From a checkpoint of a small transformer trained on Wikipedia.
Size: 11 layers, MLP 1024 tanh GELU, 9.28M parameters.
Training: a variant of Adam for these matrices, 333M tokens, 5085 steps.
MLP neurons of a small language model. Each row is named by its layer, matrix (up: input weights) and neuron, and shows model dimensions 32-95. Each number is 50 + 15 x the weight over its row's rms, rounded and kept within 0 to 99.
A block is one neuron, or neurons of one layer that tend to fire together. After each block is what it responds to, as a language model described it from the Wikipedia text at the highest values.

L4.up63:66 43 95 45 23 35 77 79 76 34 43 39 46 84 68 47 46 27 39 41 50 74 34 45 40 36 39 70 64 34 33 37 66 45 52 65 59 59 16 52 62 57 36 83 63 53 25 46 83 45 49 42 49 62 26 32 53 74 61 52 62 32 38 64
L4.up229:46 75 46 49 47 51 73 45 51 64 26 58 32 15 60 25 51 49 67 70 44 78 61 47 35 52 50 41 41 54 11 50 21 53 56 81 50 70 48 55 30 60 44 20 66 43 48 51 45 65 44 56 79 49 53 36 51 77 50 75 50 49 65 56
L4.up252:38 74 07 31 37 42 35 32 60 35 27 62 80 54 54 68 27 38 76 69 42 33 57 46 54 52 48 50 63 50 61 22 46 56 33 40 76 45 49 46 51 54 40 51 78 61 32 51 74 61 61 47 80 48 46 57 51 77 33 53 28 50 38 22
L4.up351:53 43 73 58 44 53 61 38 20 58 63 50 62 48 34 41 54 45 43 73 54 54 50 42 35 32 40 31 47 60 36 55 51 29 64 68 56 51 41 68 19 36 26 36 63 33 30 57 46 50 17 65 72 55 75 48 55 76 47 44 45 63 32 76
L4.up613:32 39 72 46 42 53 67 42 47 33 65 79 67 86 68 53 55 55 51 69 46 35 60 37 37 57 44 58 52 47 19 57 56 60 46 58 39 47 40 46 43 36 46 54 40 43 52 90 60 38 43 33 44 31 78 61 50 86 46 26 62 82 26 49
L4.up620:59 36 77 32 55 41 72 45 56 39 38 62 46 58 64 60 42 63 55 68 40 36 43 48 47 39 47 71 70 30 51 25 37 22 66 21 62 38 49 65 69 52 45 64 36 41 25 77 45 32 43 61 43 70 48 50 64 79 21 50 55 57 76 18
L4.up848:46 52 43 35 52 40 53 57 65 73 46 52 51 58 46 74 16 37 53 65 30 52 79 26 40 49 49 23 42 55 41 54 72 55 57 42 51 41 46 72 47 37 65 72 50 54 29 60 40 26 35 43 54 55 58 48 33 66 56 25 33 27 47 58
L4.up977:47 32 59 58 74 32 65 68 63 63 18 47 31 46 46 23 33 36 62 70 37 67 66 29 27 57 68 62 46 50 54 32 37 56 57 58 60 48 46 54 52 60 34 61 73 59 30 48 35 59 54 63 61 47 62 51 66 55 44 24 29 60 27 38
Description: Short vowel-bearing word pieces right after a lone initial consonant piece, such as w-ro-te, F-ra-unhofer, l-o-an, gr-ad-es.

L3.up318:49 70 45 56 39 49 57 40 61 47 52 51 59 75 56 35 32 50 58 59 55 49 56 46 28 59 40 70 32 31 17 50 39 46 22 48 53 48 53 40 51 55 54 55 80 59 34 58 51 38 68 39 33 40 48 57 42 76 48 53 28 65 65 42
L3.up517:27 45 44 56 47 49 74 52 48 49 57 59 55 44 48 86 42 35 56 78 61 48 76 60 31 74 19 45 49 52 34 61 39 67 36 63 51 43 41 30 39 46 44 64 65 68 12 47 78 71 62 29 39 39 40 51 34 56 62 62 72 31 47 37
L3.up656:55 56 70 53 28 59 74 53 78 68 35 49 47 54 62 47 36 59 48 76 53 59 56 58 54 51 43 63 70 43 43 70 66 46 18 64 35 36 63 46 30 36 34 56 32 72 51 60 68 67 54 29 45 63 61 31 40 60 39 70 60 36 52 57
L3.up694:56 54 47 55 19 61 62 74 68 49 51 82 60 44 51 36 42 47 58 71 20 46 75 36 47 40 62 56 26 69 61 38 81 55 36 35 44 52 32 73 49 32 48 50 66 63 26 55 68 89 37 10 54 43 39 17 20 38 48 51 39 50 46 74
L3.up813:50 49 56 38 58 50 56 60 69 64 49 81 75 32 52 49 10 24 81 78 35 50 43 70 60 57 37 43 53 60 52 69 79 50 32 49 69 57 26 58 45 32 35 50 46 32 13 33 20 61 65 33 49 73 39 44 56 46 06 58 81 44 99 75
L3.up822:36 43 49 39 35 60 78 38 34 59 48 17 63 57 80 88 59 60 49 35 37 28 54 55 58 45 46 63 43 59 63 43 51 58 38 57 49 39 72 48 38 38 31 30 71 50 43 63 59 65 57 15 33 43 87 64 81 51 47 49 57 16 48 31
L3.up864:45 65 26 29 43 69 20 84 73 67 68 56 78 50 69 61 60 14 58 78 25 40 51 77 27 44 49 33 57 40 43 29 47 42 61 63 23 55 70 55 61 45 55 41 35 48 36 33 73 74 66 37 42 79 36 49 55 70 72 57 43 44 38 47
L3.up963:37 65 34 39 63 33 43 42 65 37 25 42 61 59 53 82 25 50 63 61 34 36 41 69 46 43 34 66 46 53 48 26 69 40 44 52 63 44 40 78 40 49 18 68 58 52 39 32 46 62 32 27 32 62 69 43 68 41 38 71 41 35 64 74
Description: Middle word-piece fragments following a prefix piece like p, rep, app, comp, as in rep-res-ents, app-oin-ted, p-resent, comp-re-hensive.

L4.up366:57 51 54 24 55 55 62 46 68 46 43 60 51 43 71 76 58 50 54 36 44 50 48 60 47 51 43 60 69 43 22 39 27 20 44 50 73 46 40 77 55 56 48 22 76 48 42 35 67 46 59 02 37 56 74 54 65 44 39 71 34 25 36 34
L4.up435:40 38 03 40 42 39 41 45 57 48 48 39 47 45 48 65 77 39 59 46 22 60 35 83 40 67 29 51 58 49 50 67 71 70 25 64 52 71 63 53 29 49 80 32 64 27 29 37 54 46 37 30 63 63 36 53 40 40 19 68 36 58 62 41
L4.up482:36 26 71 31 52 52 62 33 55 57 29 47 69 60 55 60 26 37 48 49 39 54 48 57 52 75 45 52 98 55 31 58 74 04 27 36 59 44 57 85 46 61 24 29 43 17 37 73 51 60 74 43 46 71 41 33 63 54 40 67 48 56 25 44
L4.up725:39 46 40 46 53 49 58 45 26 52 69 60 38 51 66 72 49 44 44 57 06 42 55 29 39 68 31 41 93 40 55 58 82 63 44 41 35 34 62 47 44 60 50 28 41 58 69 81 17 40 42 42 54 37 53 43 48 87 48 76 42 40 38 37
L4.up728:43 39 38 46 46 59 42 44 35 64 41 57 53 41 90 75 58 59 64 60 39 40 76 59 31 70 11 53 82 78 32 68 55 35 16 37 38 24 57 21 36 70 56 43 68 38 35 26 29 47 37 33 67 42 44 41 51 62 27 97 53 32 71 41
L4.up860:34 44 27 36 58 40 32 66 35 31 74 57 29 35 74 61 67 55 55 56 13 54 45 46 53 42 08 42 83 48 52 35 64 49 44 41 61 49 52 47 34 56 69 41 67 30 70 53 57 46 69 39 22 23 33 73 63 81 34 75 41 56 47 54
L4.up1009:32 63 44 56 37 53 59 36 35 55 40 68 77 64 54 59 27 24 46 65 40 93 28 52 57 65 48 40 43 36 56 72 63 43 65 43 63 58 37 57 42 22 56 41 48 43 51 88 49 56 70 63 52 32 51 44 33 46 69 65 51 67 53 72
L4.up1018:21 28 32 45 22 72 34 79 53 20 51 74 26 47 62 62 58 62 52 67 53 44 53 58 41 73 37 31 52 46 73 33 44 57 35 46 45 69 63 29 44 30 64 27 35 29 47 62 41 55 14 34 23 23 47 40 50 25 58 58 31 34 33 59
Description: Last subword pieces that complete country, nationality or language names (Hung-ary, Span-ish, South K-ore-a) and adjective endings such as scient-ific, financ-ial, ment-al.

L4.up81:48 17 55 57 71 65 45 48 38 85 68 36 25 45 40 26 53 62 37 59 64 59 41 48 60 61 58 23 61 44 49 50 60 32 46 62 75 53 51 43 66 34 40 52 83 43 33 30 46 50 69 38 27 91 45 59 51 32 50 67 51 50 59 58
L4.up130:55 29 37 36 60 38 52 56 43 46 68 78 44 41 60 25 37 35 56 47 40 68 68 55 64 51 31 33 44 36 58 72 37 52 51 74 90 48 43 47 38 29 61 70 71 40 52 38 27 35 58 21 67 41 43 44 60 25 42 47 56 37 79 69
L4.up246:62 60 55 35 49 51 53 59 64 67 51 44 46 59 64 40 30 32 66 37 42 30 63 51 34 57 57 48 27 69 52 73 63 48 60 24 25 70 39 76 45 46 76 66 75 54 32 50 51 46 49 01 36 47 54 13 31 57 63 55 63 66 63 64
L4.up462:73 69 43 42 54 44 71 78 53 52 54 55 51 48 49 31 37 63 40 32 26 35 55 65 49 29 76 76 59 62 53 43 50 49 52 75 50 57 70 67 49 63 44 43 66 50 46 21 36 39 36 59 52 23 62 50 65 59 39 76 39 33 26 52
L4.up492:46 47 69 44 52 68 29 79 78 26 39 77 47 52 69 48 28 53 59 29 41 37 51 65 31 53 26 60 46 58 62 39 63 32 45 52 58 47 58 39 46 39 59 53 83 47 46 49 62 33 32 52 53 40 33 38 36 50 62 42 75 54 36 41
L4.up655:34 56 24 47 31 73 33 40 57 67 78 99 53 33 21 39 33 41 69 55 60 53 37 49 58 55 45 30 21 21 35 56 54 62 63 74 45 42 49 34 44 60 18 73 54 43 24 50 25 60 45 46 23 29 33 68 08 59 29 52 58 43 32 48
L4.up916:44 37 53 28 75 53 52 63 64 85 53 76 61 34 57 77 28 59 58 40 43 39 48 69 33 50 38 64 59 45 40 64 62 61 50 70 72 47 53 48 40 38 45 53 66 52 33 37 19 24 49 37 57 44 73 51 52 66 37 74 54 32 47 70
L4.up925:29 35 40 47 53 70 33 54 52 43 61 50 65 56 75 54 40 57 68 18 40 44 66 65 57 54 55 69 19 62 38 44 63 61 38 46 81 49 59 63 51 41 53 56 45 47 34 23 25 50 38 29 54 31 51 63 73 49 42 43 63 30 43 59
Description: Middle word pieces right after a prefix fragment like dep, app, ad, exp, in Latinate words: dep-ut-y, app-ro-ximately, dep-l-oyed.

L5.up157:67 31 64 41 67 37 57 79 54 74 19 66 63 52 44 62 52 69 51 28 13 44 65 77 23 40 42 56 42 51 52 42 51 57 40 44 37 28 53 46 77 42 40 60 62 55 16 61 56 51 50 57 38 63 49 51 60 49 74 49 62 64 56 40
Description: Short second sub-word pieces right after a word's opening letters, often in headings and infobox fields, such as ro in approach, resent in present, v in advanced.

L3.up169:56 48 76 39 71 64 37 55 47 35 60 47 34 63 47 48 38 52 73 85 58 49 27 45 29 60 38 60 36 30 40 13 45 24 56 51 59 31 61 25 52 49 47 37 51 61 34 76 54 28 66 43 16 42 65 33 56 68 36 58 50 47 50 44
L3.up248:46 58 52 40 32 53 62 84 53 51 87 72 48 40 62 37 34 67 44 60 59 69 43 37 44 38 76 80 66 35 52 57 57 67 40 48 48 53 68 41 42 52 51 59 69 52 35 49 24 64 29 24 35 29 46 63 69 55 38 51 35 81 56 66
L3.up363:44 50 36 56 76 45 49 32 64 46 46 40 40 55 57 56 53 73 52 46 39 48 53 43 25 46 58 47 47 48 72 50 63 60 75 66 57 64 54 37 27 56 52 45 77 34 42 49 47 37 63 29 60 87 77 37 44 49 57 48 47 50 98 66
L3.up642:61 45 66 58 31 64 33 44 44 44 81 54 13 81 70 34 49 42 37 52 66 47 51 43 45 55 57 22 57 58 42 25 57 39 41 72 38 31 21 47 59 53 55 33 83 42 48 28 85 55 37 53 21 88 41 59 34 36 53 61 32 52 58 62
L3.up705:37 22 53 63 30 49 45 33 41 28 62 45 57 50 52 63 04 25 38 54 37 46 25 53 28 78 43 52 55 32 65 67 41 53 54 34 56 47 54 38 40 31 57 25 74 49 33 68 68 25 29 49 49 62 77 61 26 60 28 74 70 59 43 65
L3.up734:45 67 47 50 47 75 42 40 40 36 60 79 35 68 65 49 60 69 48 47 27 29 28 41 31 27 39 85 46 56 43 28 45 26 47 56 37 32 54 54 38 53 71 49 26 49 43 70 60 54 32 33 49 55 60 73 56 57 40 48 38 45 41 59
L3.up829:57 57 46 54 72 57 38 27 46 49 74 37 38 35 45 34 56 28 46 65 47 63 60 60 48 49 84 31 77 46 74 13 46 61 43 35 29 28 46 46 60 41 40 54 64 58 44 62 64 40 70 40 48 48 43 52 41 49 44 56 33 44 41 42
L3.up1006:64 78 58 54 28 55 55 23 25 42 75 36 57 62 55 47 48 63 67 47 38 49 27 56 20 65 43 22 37 55 48 39 58 49 51 73 31 44 38 36 60 43 32 37 69 32 19 72 30 58 50 57 65 52 43 48 45 57 44 54 58 71 36 19
Description: Second word pieces that finish a common word after a short opening fragment like s, w, bro, such as s-old, bro-ad, w-in, res-ult.

L5.up60:37 46 56 57 62 37 59 37 56 48 38 49 34 67 54 26 37 53 70 64 29 64 43 54 58 26 54 44 41 42 50 44 43 63 47 70 54 31 66 33 29 52 38 41 61 44 45 67 55 69 39 25 71 36 46 51 32 82 59 64 52 53 29 45
Description: Second subword pieces of words split after a short opening fragment, mostly h, H or wh, as in H-eral-d, wh-at, h-our, H-y-ang-mi, Y-ou-Tube.

L3.up58:62 58 70 47 33 72 78 46 51 17 77 60 63 64 50 53 35 55 69 44 33 49 22 47 24 58 47 43 84 41 72 35 71 43 56 52 58 34 67 45 76 66 57 55 42 47 10 22 77 46 47 54 28 28 60 79 54 50 47 58 86 66 42 37
L3.up164:41 57 66 30 71 11 39 68 31 16 54 43 68 70 53 41 21 47 42 47 32 52 51 26 50 33 45 94 73 24 28 41 57 30 51 50 95 63 24 73 37 21 63 61 67 54 31 56 53 44 64 57 36 55 59 56 58 57 38 56 27 33 67 36
L3.up209:43 41 71 55 66 41 29 46 33 52 48 41 30 48 30 46 48 15 57 47 51 77 63 53 41 70 35 67 56 46 50 28 61 28 48 49 46 42 69 34 51 40 62 53 59 25 41 37 52 71 65 68 61 36 68 54 18 21 47 79 54 22 54 26
L3.up437:37 67 28 28 58 61 50 58 45 30 84 48 61 88 62 26 53 43 67 43 28 55 62 59 53 38 64 39 51 09 30 33 32 29 55 48 37 45 59 44 78 52 46 54 62 51 45 35 18 52 57 56 40 52 48 60 25 59 23 57 62 58 51 39
L3.up501:34 35 40 53 45 53 30 65 43 40 87 76 54 35 65 40 10 23 55 53 32 69 41 51 57 57 55 41 57 36 80 43 49 47 61 35 42 10 60 56 53 65 34 45 26 37 57 37 52 54 66 64 45 49 42 73 49 39 24 50 18 65 38 51
L3.up532:44 30 49 51 54 44 24 52 46 62 69 56 45 55 52 50 62 14 62 54 54 62 57 40 11 51 41 51 49 46 43 52 52 62 65 60 63 51 93 44 29 49 67 64 66 37 50 26 55 54 14 35 29 43 44 44 61 62 42 48 78 58 88 65
L3.up835:44 62 43 62 35 50 63 65 42 50 61 47 62 85 45 65 64 54 52 49 26 73 27 46 19 57 59 69 47 56 55 37 58 57 66 42 55 25 60 64 54 42 75 55 43 25 38 54 56 43 47 37 45 31 40 65 28 41 43 50 49 30 57 43
L3.up1000:58 63 80 49 41 44 58 81 46 26 70 35 40 25 79 48 48 53 40 34 75 52 41 69 61 66 70 30 58 29 80 29 36 48 56 63 56 50 49 55 53 63 47 41 61 58 59 49 51 64 57 46 58 27 50 55 40 44 54 49 32 48 41 59
Description: Second word pieces after a short prefix like d, r, de or bene (beneath, death, reason, restored), plus the preposition at before places or times.

L3.up25:56 52 36 42 69 38 34 71 42 48 37 69 47 46 75 80 62 42 69 54 38 41 28 61 45 72 42 38 61 26 46 47 66 47 40 39 57 41 30 62 25 56 44 43 42 45 40 25 52 47 65 66 43 53 34 47 67 57 52 50 10 56 38 72
L3.up155:58 36 70 38 53 60 41 43 27 38 55 62 51 38 52 55 34 25 78 46 26 68 17 38 38 57 53 33 56 38 14 57 85 66 39 78 32 49 52 59 40 55 53 55 67 27 43 54 27 39 33 25 61 47 40 41 38 68 58 45 52 57 52 50
L3.up193:59 55 23 48 56 61 42 40 52 57 59 64 58 34 71 48 33 44 45 51 46 70 13 75 55 64 58 54 99 63 66 46 70 87 38 71 31 55 41 37 42 64 64 49 57 36 47 40 26 47 57 50 41 67 30 42 55 56 49 73 23 32 33 56
L3.up303:53 82 42 53 42 74 46 46 58 27 45 39 58 56 50 69 52 31 33 54 40 54 61 65 83 54 38 10 81 65 47 39 64 63 55 59 28 43 50 53 33 60 41 58 56 15 49 41 66 44 56 29 25 52 58 73 46 81 46 82 43 49 56 25
L3.up854:50 65 31 47 77 57 60 44 46 45 58 27 63 40 61 50 44 34 53 26 44 74 42 43 61 73 50 35 61 42 61 48 61 52 14 45 56 56 45 79 48 50 48 45 43 06 24 50 73 49 50 53 64 61 50 72 65 51 38 85 15 49 46 87
L3.up881:34 78 44 44 40 88 43 38 51 47 82 40 62 59 63 62 75 46 33 71 39 44 41 55 27 40 60 39 38 41 56 46 42 53 27 27 58 44 68 49 37 55 41 46 57 30 10 41 66 14 37 41 48 53 58 59 55 50 19 51 54 46 49 56
L3.up922:14 53 56 41 70 70 75 57 76 42 55 62 57 34 42 91 39 26 59 58 26 63 55 62 51 71 56 40 68 40 40 51 57 41 29 48 24 40 34 62 38 68 59 48 15 55 48 66 51 40 53 51 54 85 55 84 73 48 50 67 38 53 52 57
L3.up982:66 68 24 25 43 44 44 43 59 56 56 50 54 62 73 69 53 31 74 60 33 58 43 58 32 85 58 66 76 63 19 46 44 59 37 46 43 53 55 58 53 60 43 78 46 56 55 47 62 28 71 51 61 43 22 72 52 52 63 67 39 38 30 50
Description: Word-final pieces that complete nationality adjectives and place names, mostly suffixes like Mex-ican, Span-ish, Japan-ese, New Zeal-and, also some personal names.

L5.up355:36 61 46 54 42 39 29 39 59 70 81 34 58 68 66 50 39 57 71 37 51 69 50 41 44 61 46 28 69 59 58 74 64 61 48 54 52 38 46 54 59 50 56 41 38 34 65 20 54 54 38 27 53 40 39 59 67 48 30 40 77 40 59 72
Description: Prepositions such as at, on, in, with right after a past-tense verb, introducing a place or value: performed at, premiered at, born in, peaking at; also cell-separator pipes in sports tables.

L3.up206:36 51 64 43 24 62 46 61 46 63 40 60 63 64 75 48 55 52 52 56 11 69 69 30 52 34 62 47 36 46 60 23 61 33 46 36 52 48 65 69 23 43 16 09 45 21 68 48 61 53 27 32 25 62 64 54 72 71 56 58 44 37 41 62
L3.up423:57 43 43 42 36 59 16 64 45 38 30 75 55 41 41 49 45 42 34 36 51 73 54 33 49 30 53 50 87 40 34 31 32 30 39 16 55 47 55 51 12 46 53 52 48 35 59 57 39 53 10 68 54 67 52 27 54 86 37 48 76 71 54 55
L3.up453:57 69 39 64 97 42 44 79 52 38 37 61 26 56 44 50 53 35 58 75 60 63 44 50 68 67 50 31 78 32 46 57 52 28 50 55 48 45 67 65 51 59 39 71 63 47 48 71 64 75 47 43 61 76 52 59 32 52 50 71 57 74 49 74
L3.up478:48 52 37 47 57 45 22 35 82 53 29 60 21 57 51 53 17 45 37 59 35 79 62 63 69 70 71 35 40 31 61 47 75 17 45 54 32 15 57 61 41 33 43 43 55 13 52 51 99 56 48 63 46 52 55 40 21 46 46 77 54 45 51 37
L3.up796:46 44 46 31 78 52 10 55 53 39 58 45 58 61 56 42 40 46 24 74 49 77 57 78 75 56 27 29 47 29 63 59 25 37 33 42 58 33 54 40 41 43 36 20 18 48 50 52 77 11 37 58 73 68 77 59 52 55 31 46 61 73 34 55
L3.up873:35 31 58 64 45 32 45 45 54 42 63 49 48 59 45 42 41 32 88 37 63 82 49 40 50 96 33 15 31 47 55 25 55 50 68 63 44 58 59 62 41 42 35 53 87 39 48 56 69 47 42 54 52 75 45 75 50 49 55 42 43 34 57 57
L3.up935:47 48 37 59 59 56 62 73 76 42 32 61 59 53 50 21 37 46 33 38 63 65 37 63 51 63 49 33 49 43 48 63 51 41 25 59 64 60 28 59 12 49 38 26 66 34 44 47 70 63 54 49 79 29 63 77 32 56 51 44 49 72 39 63
L3.up961:35 75 51 41 67 56 41 33 40 42 41 61 42 41 69 51 37 52 50 36 56 49 30 45 46 82 60 28 25 59 45 68 41 38 54 54 57 53 35 40 35 27 49 39 45 47 44 46 73 14 58 42 55 73 58 61 44 85 39 70 47 56 44 54
Description: The second word piece of a word split after a short opening fragment, like wh+ich, he+al(th), Welterwe+ight, or the s after an apostrophe.

L4.up182:24 62 60 12 48 76 83 28 36 54 48 50 50 94 59 48 62 46 64 79 26 45 55 19 27 53 48 71 60 58 49 25 54 49 63 46 51 66 45 60 41 54 49 64 40 54 36 39 61 47 52 08 40 71 67 62 46 55 35 51 53 71 35 75
L4.up184:40 65 45 32 43 20 26 36 21 27 40 54 24 66 53 48 54 44 47 59 59 69 59 28 28 47 34 45 60 23 25 26 44 51 56 51 43 60 53 61 10 58 42 42 69 28 34 37 71 25 57 65 60 76 57 56 38 38 43 64 57 50 46 50
L4.up323:42 45 16 19 40 41 25 60 38 22 51 60 49 72 34 23 44 35 47 45 69 55 36 50 49 50 18 59 81 41 19 51 44 43 47 67 47 58 41 69 23 55 71 39 38 46 60 48 39 55 28 41 60 50 49 55 37 46 45 54 60 49 61 80
L4.up355:29 65 79 19 57 48 36 63 44 49 50 67 36 85 32 65 54 60 44 81 22 46 76 38 11 60 38 46 46 53 48 43 27 39 49 46 47 38 64 84 24 58 32 58 41 33 44 28 77 52 43 63 70 50 54 76 64 59 35 35 49 18 40 41
L4.up387:43 66 49 30 81 43 39 65 49 61 42 34 17 47 49 48 31 57 58 72 38 58 73 49 36 36 55 47 78 60 36 44 49 47 56 59 30 27 66 81 16 37 41 21 39 21 62 55 61 53 17 24 43 64 76 56 59 50 47 39 41 69 53 59
L4.up594:50 43 75 37 60 33 34 83 28 40 18 54 42 54 39 43 66 46 46 52 64 47 46 52 29 55 40 17 51 44 62 65 49 23 41 46 72 54 53 70 32 69 49 44 56 46 56 12 70 39 17 46 60 43 51 71 22 56 24 55 77 44 36 45
L4.up696:82 41 34 40 42 55 34 90 70 13 38 69 42 50 30 50 51 55 51 60 60 81 33 57 64 66 46 49 56 08 36 52 59 14 58 54 50 66 45 60 01 58 41 43 46 62 64 65 51 06 33 64 75 61 57 80 41 61 51 55 63 49 25 54
L4.up931:54 32 56 40 30 51 25 38 32 36 75 41 18 43 30 52 62 59 37 26 55 59 53 46 53 76 42 11 68 69 52 62 61 41 82 52 43 43 33 55 24 27 64 24 59 46 59 35 55 57 68 35 59 56 64 38 26 37 35 77 38 56 50 66
Description: Word pieces in the middle of a split word, mostly personal names (Goe-h-r, She-il-a, Je-an-marie), also common words (he-al-th, fe-el) and digits inside numbers.

L4.up211:28 38 57 35 58 38 25 51 44 14 64 66 59 66 65 69 59 53 71 63 53 57 67 53 48 45 74 35 51 31 36 35 40 49 50 28 72 54 74 29 68 34 43 54 58 41 75 47 45 44 65 34 13 36 42 40 45 72 28 69 72 62 76 34
L4.up277:23 58 20 37 54 33 46 63 64 37 55 51 50 65 59 39 64 44 77 64 29 71 46 46 00 45 70 36 45 40 68 44 78 79 54 48 58 48 57 50 34 56 40 54 73 73 28 34 36 61 41 27 46 46 60 47 40 71 42 59 34 74 69 48
L4.up471:38 48 34 25 53 40 21 44 64 48 50 47 54 55 89 48 89 48 44 57 32 39 60 54 37 57 50 66 69 18 21 36 54 50 23 44 57 61 49 48 39 45 73 89 43 35 55 25 33 52 44 40 35 33 69 56 54 59 44 49 39 47 54 57
L4.up631:45 53 48 48 65 44 54 62 77 54 53 62 30 72 77 35 36 46 52 67 65 33 60 41 61 66 34 43 66 51 38 36 92 35 61 45 47 46 67 58 60 54 42 37 43 26 33 48 51 71 45 52 28 47 46 47 67 66 43 44 62 78 54 41
L4.up707:50 28 42 47 43 34 52 68 32 00 39 68 46 67 65 93 46 61 29 63 72 33 29 59 42 27 54 68 76 54 60 42 60 42 54 29 40 34 23 50 61 46 78 49 62 29 52 76 50 51 54 51 64 64 61 89 62 52 43 68 44 80 49 45
L4.up795:36 37 52 20 36 58 42 57 44 29 63 78 17 54 35 64 38 49 88 50 62 46 66 47 43 52 34 72 58 25 51 35 40 46 56 61 47 45 56 58 46 37 40 45 51 51 49 61 31 36 46 42 51 61 69 36 35 60 57 39 72 56 72 19
L4.up871:15 35 51 16 56 31 34 66 71 57 65 44 49 66 62 76 23 23 36 51 77 46 63 51 32 59 71 60 51 34 44 22 48 35 45 49 47 41 37 73 77 42 40 61 36 48 25 55 90 65 74 53 47 42 69 57 24 65 39 57 69 38 39 51
L4.up1001:31 54 53 41 58 48 36 78 45 32 43 76 34 53 42 57 57 61 62 54 64 44 57 68 28 23 33 75 60 45 28 47 68 35 64 43 57 69 69 30 34 44 48 57 87 42 32 49 60 46 57 50 55 84 48 45 50 75 33 52 58 66 43 59
Description: Second word piece, usually a vowel-led chunk, right after a word-initial consonant piece like B, b or st, e.g. R-ot-ten, st-om-ach, B-ab-y.

L5.up700:55 73 53 54 30 62 50 43 58 17 76 57 45 82 39 60 65 52 51 49 61 58 53 30 23 87 57 62 62 58 57 41 48 46 25 73 72 58 44 41 19 51 40 47 66 12 23 71 59 68 49 34 61 38 32 42 27 31 48 65 40 57 54 37
Description: Second fragment of a word split into pieces, usually right after an initial S or s, as in S-at-urday, S-aint, s-om-etime; also fron-t and the 9 in 1981.